config = dict(
    head_dim=64,
    norm_place='peri',
    norm_eps=1e-05,
    positions='rope',
    bias='none',
    beta1=0.95,
    doc_mask=False,
    steps=5996,
)
MLP neurons of a small language model. Each row is named by its layer, matrix (down: output weights) and neuron, and shows model dimensions 128-255. Each number is 128 + 32 x the weight over its row's rms, rounded and kept within 0 to 255. Numbers have three digits each. A neuron's up and down rows have the sign that makes its largest values positive.
A block is one neuron, or neurons of one layer that tend to fire together. After each block is what it responds to, as a language model described it from the Wikipedia text at the highest values.

L4.down525:164119129129152142149170142180121121136079154127136106167138137092168173180108151158182128148090156214111183153146112184102131101110166168096179179114112121141168111114114149092111069142150066114114147128146157141124141071156058126137125156060064130092154141087138136144172080179116170151089127090073121116163101143095074110192160054123094136128118071119128090103145177114037134137143
L4.down660:119147158160197117211113180108138103115154142171145101146083119174160163176133144167156110084139177118170116082138167107124147127145152160123144160112118111181111131087133141147103113150117212143111138172125152069164184062088070201145146151105160116107114118086179119145098073146169106113116122126143148093141101158120131135149142144147117113135062143109130016087157167147153139106094
Responds to: Number tokens in tables

L5.down12:102165085120128128119133110161153146096153150125142141152181121110103118110153113161120103159075144120178113141133085135139127144100114156092064149105193079106101096087086118146149140153175155130075073076111096117147080123160100125139173199147137142098154140126120055211158149174076130095135151134062145119199113146126123142145082140166187106163111145137133124109144099126131127125112
L5.down58:135077151162150137205114074088138131103171142138108139121094169174098168178124145089050179138133175122135135139174077111186134084106152144088097116139130135118075149128094106142139136128138139174148113133135085107083118139162142107053153151122133143141108194117181120164060171165173075116107086078158147142139134088123151124137129105139111093089113104132149178181096194088184080164169
L5.down108:095150147113176086174140147154107139123143148171136199091207138110078136169140103121090124119074123150093169142116114149086126113071177159086176144132151097132145151109059133149110110133158124151160146121078163182141076154212133108134161154099138148157157126088133113162167183124113115136153084110108103165100121120125073077123125166140160177157104194116148053151167140049072162185171
L5.down125:131139157108102167109122109108045102079136084146136167118134176108147188124123104126013127096128093091121099106087128107155120131091037145099123164075085138085094137081136118142121122167092098103153075123145106102151130086088138161063091120209126114128078119160081113095135084123112085123052146113172119131070139127167183144105124148202096110144137142137128100132146131173177104121097
L5.down223:113175134127123092144146165166118070097136050122132119119197134108137160077157135098108120118125133130095169153163138097118183122139121139107144126127160095141160133111087149129173135164090133142137123147084141172111167052121066144169104109085106111129116121087157091087061138149123123124214068108141152115087103142141103090137111200139119075135114079138113083180194093145155181162148
L5.down265:074145127119141131097136163137142125134129043153113175162098078158142121082148116166158157117184130123171124134163086167060152067131152056143146082129093058115117129142176105158093095148137110153151165059144138093120173095128143095120115108116127137149127174087186134069150119142124101119092095135116074177045102172154171166119134130109090141109123136098118107187143059189142183113131
L5.down341:119140128139133112109121169102124120096148166124038107173155162187065152145130074134141091136178087154204115113172110173122091100120075183146048119146086201063185129179143144111095138095097165124155135118107121095102116110081102151111159123129091115122143101165137167104177145188142065160155128103096134129172117181135104090051149181120133147159108122050146158125187132136107146108181
L5.down588:102096138138094207136117168115135140152198117129114121148057128109163131106115152140108119131101136165097050099151147105127114160093115078102194160152194126099163058155152166202078118220105074156094085092122149145152103150113183130146127157110110095126130109115089111144092114110179190107140129087129170189164110073084134082111127071116116111145160127152137148114117131179124139168159
Responds to: Infobox units and separators

L4.down546:126108154173153100106108078088075141179138114149111132071047184198146122139080102072075128168064128146104103082111148102174088157114093089169133108108123107166178158121091115124173111135111138180147168073124173152121141102143119142145089081118097090101071170131123123128113092159094139164130082120080136153134144180159057114110112171121108067104143094171147106091096106093118096099099
L4.down647:095153155196099111148125137167191122118121074044212157166135125175094146093127108136112120100145164107080189121222142127103132159115084118143118196159112156142117100115074078138166118109129160158065078158116164095086124151153138093112129089103116130132135082115151102064137134081182128084145106122118104077159094103054101115151154078169103183142111141136103100136105146135141156112157
Responds to: Predictable word completions

L5.down102:125107119146113092119087065089135162126136079079117140145057183132073201139077118130160120131141097103094110122159173123127156105200112126137108124132115165165064109109091132118151142122167142114071111182124182135164132143089121136139147128142109181090158103153134141136128141130091125133146138097084104122134130136094168089116138125172166077106144182160125077064095103093138133073115
L5.down140:091140121142151098076142160134117123107110118123101083172177148131168152123100121135113148085092117096102104076172086156081098113203121219099100120109072131120138109160143092106162142109169138107156115110130160084139143145039144142146166108102109105101097102129120137088178102095144202120108130164082118144162137158121047176148133142124127206073177145071118150120146173128130210110088
L5.down214:105234160120130093084127158170135147109113122112144163098152129117070104143071151127135149074142124176175126097132071133139130129168149104078106130122109123117128120138099068164061077134060154137126107113102186068156117128174098147143074179080160134158126078160147124114194152143182169113166115113101082164139131207031130170132111122106105144120157148136171125122112180107114149116109
L5.down232:100115202104170140074111129095121166108115123154145099175123157135102127112144127110223053120076133147172135148078162144130122137106094156180159141142129158164083128163085034075130101077108149118120145129128156161162192130092173099149109077085119125117158129112128142155136094159151110116156083129130108097186098107140169184143166094152137098148066122159099088137049126145106137109108
L5.down433:123102062122139061143114116113132161109112111121159072155114062163159143129151082137255125125141147133109081171150089109151133108150122187128081151118079245097094127136117094107112161111144109148123140174126140080095081083148133107156176115138099111139122151137127082111128080155150108185164143104115178082146077091131143117131140100143134118128054170112108161173158138113106102107136
L5.down630:175045104096071071171163119140085134171112188160152110111105176135113148101078031187182150117153113187158083157096106130154134131153130096173161207133108109120140126096144149070156125090132111116108097137068102111095158082175118131132132118158134140095124139132108145116096103139118128149110097171130106099126131095147121163136138075101121141083083156109110084116121156126083085096083
L5.down672:142119111106077082162115117104165118105192145096112161133119134146129121106158094110109079236088105098190114149087145078124113105129140133130134113126203182134135152137120098090131152153082114113159172111148156085190159153088082091083140170153105103141138178144153173131126135111142129142115135119132125144157106119090164168123161141219098159131093107145133079046139179118094080127134
L5.down696:102124118145045138132173132138067179113122152166112143123121077166143115099119116176134107128076160156153108168141220140078113092161146160197124112181109237157166181101128154149175112091167121068153121143117142181138128176123155050146151113152108170125164140071123104139068101160098154105085088151111136100185097079182097136076115122085134151116080128112101120179174135162095163084156
Responds to: Place-name first pieces

L2.down81:095116139176174137103121112204132131157120144121120166177178080083159105111168106167189108155137134198143134173173123162116101093117154115143082159151148191178125128160172154187111080154155087103101153108104164140203136150097107048148086128106110125091134172186118114172089176096098126112104122134121093152158120115050098095132092161141107116123094174186085085153122120110115122147123
L2.down123:132170183121109087103134130191149146103102137156158123148114097135088176187042157074134131112137105136096114087142107126146149107114130142164163067161117104100171123141131110097085115166118103077113125162151109128207165100131080094129171080077071134162119126178148133123100095136135101128145106155129189059074188090131127144145110067140141129118118135163152120111064109106137106135113
L2.down152:114171044198164111139166124076074171100106108191107185107085134181138125196132135085159179165124146140119186070152089137053108175092137131140119124146122155091092101186166143081149061120116093089195066088148169112102147203118104116079108115087116106102095076118215134158069122173159133090155146132130151157096117127142042105158070152114091100105143074124098141114111130119146150172155
L2.down364:137076195114147157110119150124126133098174151140104064135217111139094181109097136113139170159135056117189075195088157139115144119149169134110157131152148069127144143131182169131109151154120138066131061102143166169139177170092143114098147141149160166139083151122140092062149129141124099122102127158150213143089111089127183126165145192110132144135108152091150148093144153144090089104131
Responds to: Year century prefix

L4.down59:144168110158104143143111078152059186162136100154160109109115090142147176165129086113255154125124124125090146108132152154124131132141108110116124083124106095129149139158122097167083134134142117137081136136168127169185202086132152127121108224082072134149156100114106128097128152107160090129137115092155088127106111072123098180151132050120143162173049184102171128100113130159132072117123
L4.down212:133140151126054099153158092128068113105183107072093134079123133126096165203119038151211147122136152111092163086140156156168131108130101123103169115098064091131136176091033146145100127100149181093141116142144100116118177115141079133098097128149154104160137135142101147162087136116072088129165187094187155167123181099141132152159105090169175109124092138185114100125137130139112108127121
Responds to: Word-initial capitalized fragments

L2.down111:093169160139068088047127143142093180156127113169103138131125171150096142114081092135161138127126182162137153138107096134112178139116082134158113110101093123136119175107157105097105160174160176044092116085088145097153178084151150168129099097114124055089090132183157125103073103144089135129120114146126190107155100179145104163064126096079143100126151108143116110131103131106099100150167
L2.down235:143137120105084122126095099135119123114129099177168123149099139140091195119052078187169166094119142093080076098104119126086121120136123127069107104161083112110175168071108170111082114106105169100116141157139123097053165121160147147148109103132129097135138124160156144170106090126142146155151084100120177162034124146087139137132084112177085141136175088137108147159098177135151141113156
L2.down281:073169124102136089188088064096126111147115134108138140161131157103146170123078111096176129188090129112084089138087122175111128146119110158142157114156099141179148147131151069131125071154112135084134137176104153164143127159100129163173123146130125132092105175113178149107116146150143088065126048106143117061082089165148149099091091127129128128075073161132126141120143156122106062090165
L2.down620:170111110077114173119061159147145126082088082123110213071125126087097099088151111150108150158128119144153141115154140078162071169122117204173159125134131120117112130084057124147109136126172155086152125161164122089087094103108094106107090139143109074133150123151155127115085163107101112121048110129146143076142152145123138123124182085135151118079099147164084159178106100107098088138176
Responds to: Word-initial name fragments

L5.down459:113141142160057112084110095155095125091097118153117094094087130136186156146152176164175126112166145118149113152145198102185134073130213107167137081190162141157092113138091129163177108094149162116106084213131125128161124109137155152095120188146117158129119146092130150134101124083095134157144106169104099081114110135143123144092105111170141172095069108157117157128098156126119162157147
L5.down484:191149084107128171182096175089130089134098103112122125186098109145090116120107136111139123136137132124136083133161022089158135094159120115123150114175135135088129164122133103134147099162100161118146099185109127082087145089139145150139141090079153116181116153140081109150155130157081067157106142145138127094140092102145135114173127163111104120064097115137116122100109128152040120170053
L5.down519:124158119133122138130076133139136149122126087105099096140102116148106092067143144108116181085156075094170167163094135113072090123134117124109117172182068097089130096135180089148092116133108012142135127134173182147077161084134210108140111126175175062166106132092093108137130160142118097126139127139116166097092137163066139075187079087100113104139178106145174118122085120093176102135133
L5.down586:166145153120068119144115126103159141141133165150085140153108125172180138099131174181108187208109147137100079068181146168145123143121103119122113170161110044109123090153089088172126094177161122087118149153159108149146149100150130090108100186157171177211069082148078124110152138170099142109119115124069130146129100124081142130099121164099096122127153111158144123087140134147099134140154
L5.down594:186095127092079114210167118148155079063129132164125131039098110087088066138167086081175109156093124078122143163071080132096084109066158084089130086099153058097178107167117125180137160081131120106168151129177159146134119097116149092165103103144164139154152076142197156112135139101114094167145136179156130105124125133104117110132149118084071121147161051083142120101142110114132124138107
L5.down618:049120144134116031132131144138116071143150127065129162114087100089093052128082147169147145135161122095123119066091071115154188160117141115114140094166190171090131099113076125095123147163135158113181155187112063115149061162110161158171131162112135144140123142172070143123153091121130091052157096113151125113123094108126103118133114155086158162120168124117119106147110154082091103071120
L5.down639:095134123150105154137094110162112099150107156046143138145143126147142118096144067162167121155129110046155142156123112178140116100150098135080159174099102114108159150142149097156097119127085084143100151100164141217159151054067123114097131078131132167072105120083124106138165133085134094156130103141113137140101130107106078127136139108144107117135104096135095161107096139131152159119102
L5.down669:057111102118107167118159091140123119107100157135121121055116116130125154123159138149140144151120068181129109192135110164142216109132109116186118157156100118155093153123126066133093155104142192149192099130089133109123078080060138112120194166147095178125118114170169125116086124123092075179096156190133211131136173121137157161089137174114102112125092118149095107171125132058074127162109
Responds to: Century prefix of years

L2.down269:142133090145170182112091144127191064162147111107132109109134103187099119103159160129184166122129209134115119104155151122106168083125164183131076142113100123094188121050123109094110174154134137121089095164147123078141134154140155146106097144113128106170175154158118125172106172156177065143165189127152150182106142099104126175137166149101082181119180150096123158109136140131169057065162
L2.down462:100099122120132097174112118197117117113150112106173091079094150131172088076122190102147106124061115141126118140145186074164079121162085116125200108164140143149120148123079117146107164173111167149129108130133126001131106176088158168064149071082168065140091119047118105184137148118096082124133139121149142138092134146134079163122127160133139139083134111145134103096138126177091126156090
L2.down602:101188134096079106116143166132132115147144116184178112120158160133123131119145106163159083185088203172143107107103101158141122095145149133104115154141074130135116167105143108108147059156135178082162073121117109127158170189140092107112116135074118107097104134115121164165116094169161083132090114110124094101131117086102162151116080128145124138153134091173169164172095097040133149095128
L2.down626:171144095133118129118103143082161152207087122088153085161105149122118095062159101157145146144202160102161184090108173095126109138107123168081073122142096153145201177122069089138127090163119133087153122137162159135141147137127123115127161096095147115188099092141075148152179181110162132091142118153103133168107169152134108094167149133142119097128135105105176067165149174112083162136105
Responds to: Numbers in table cells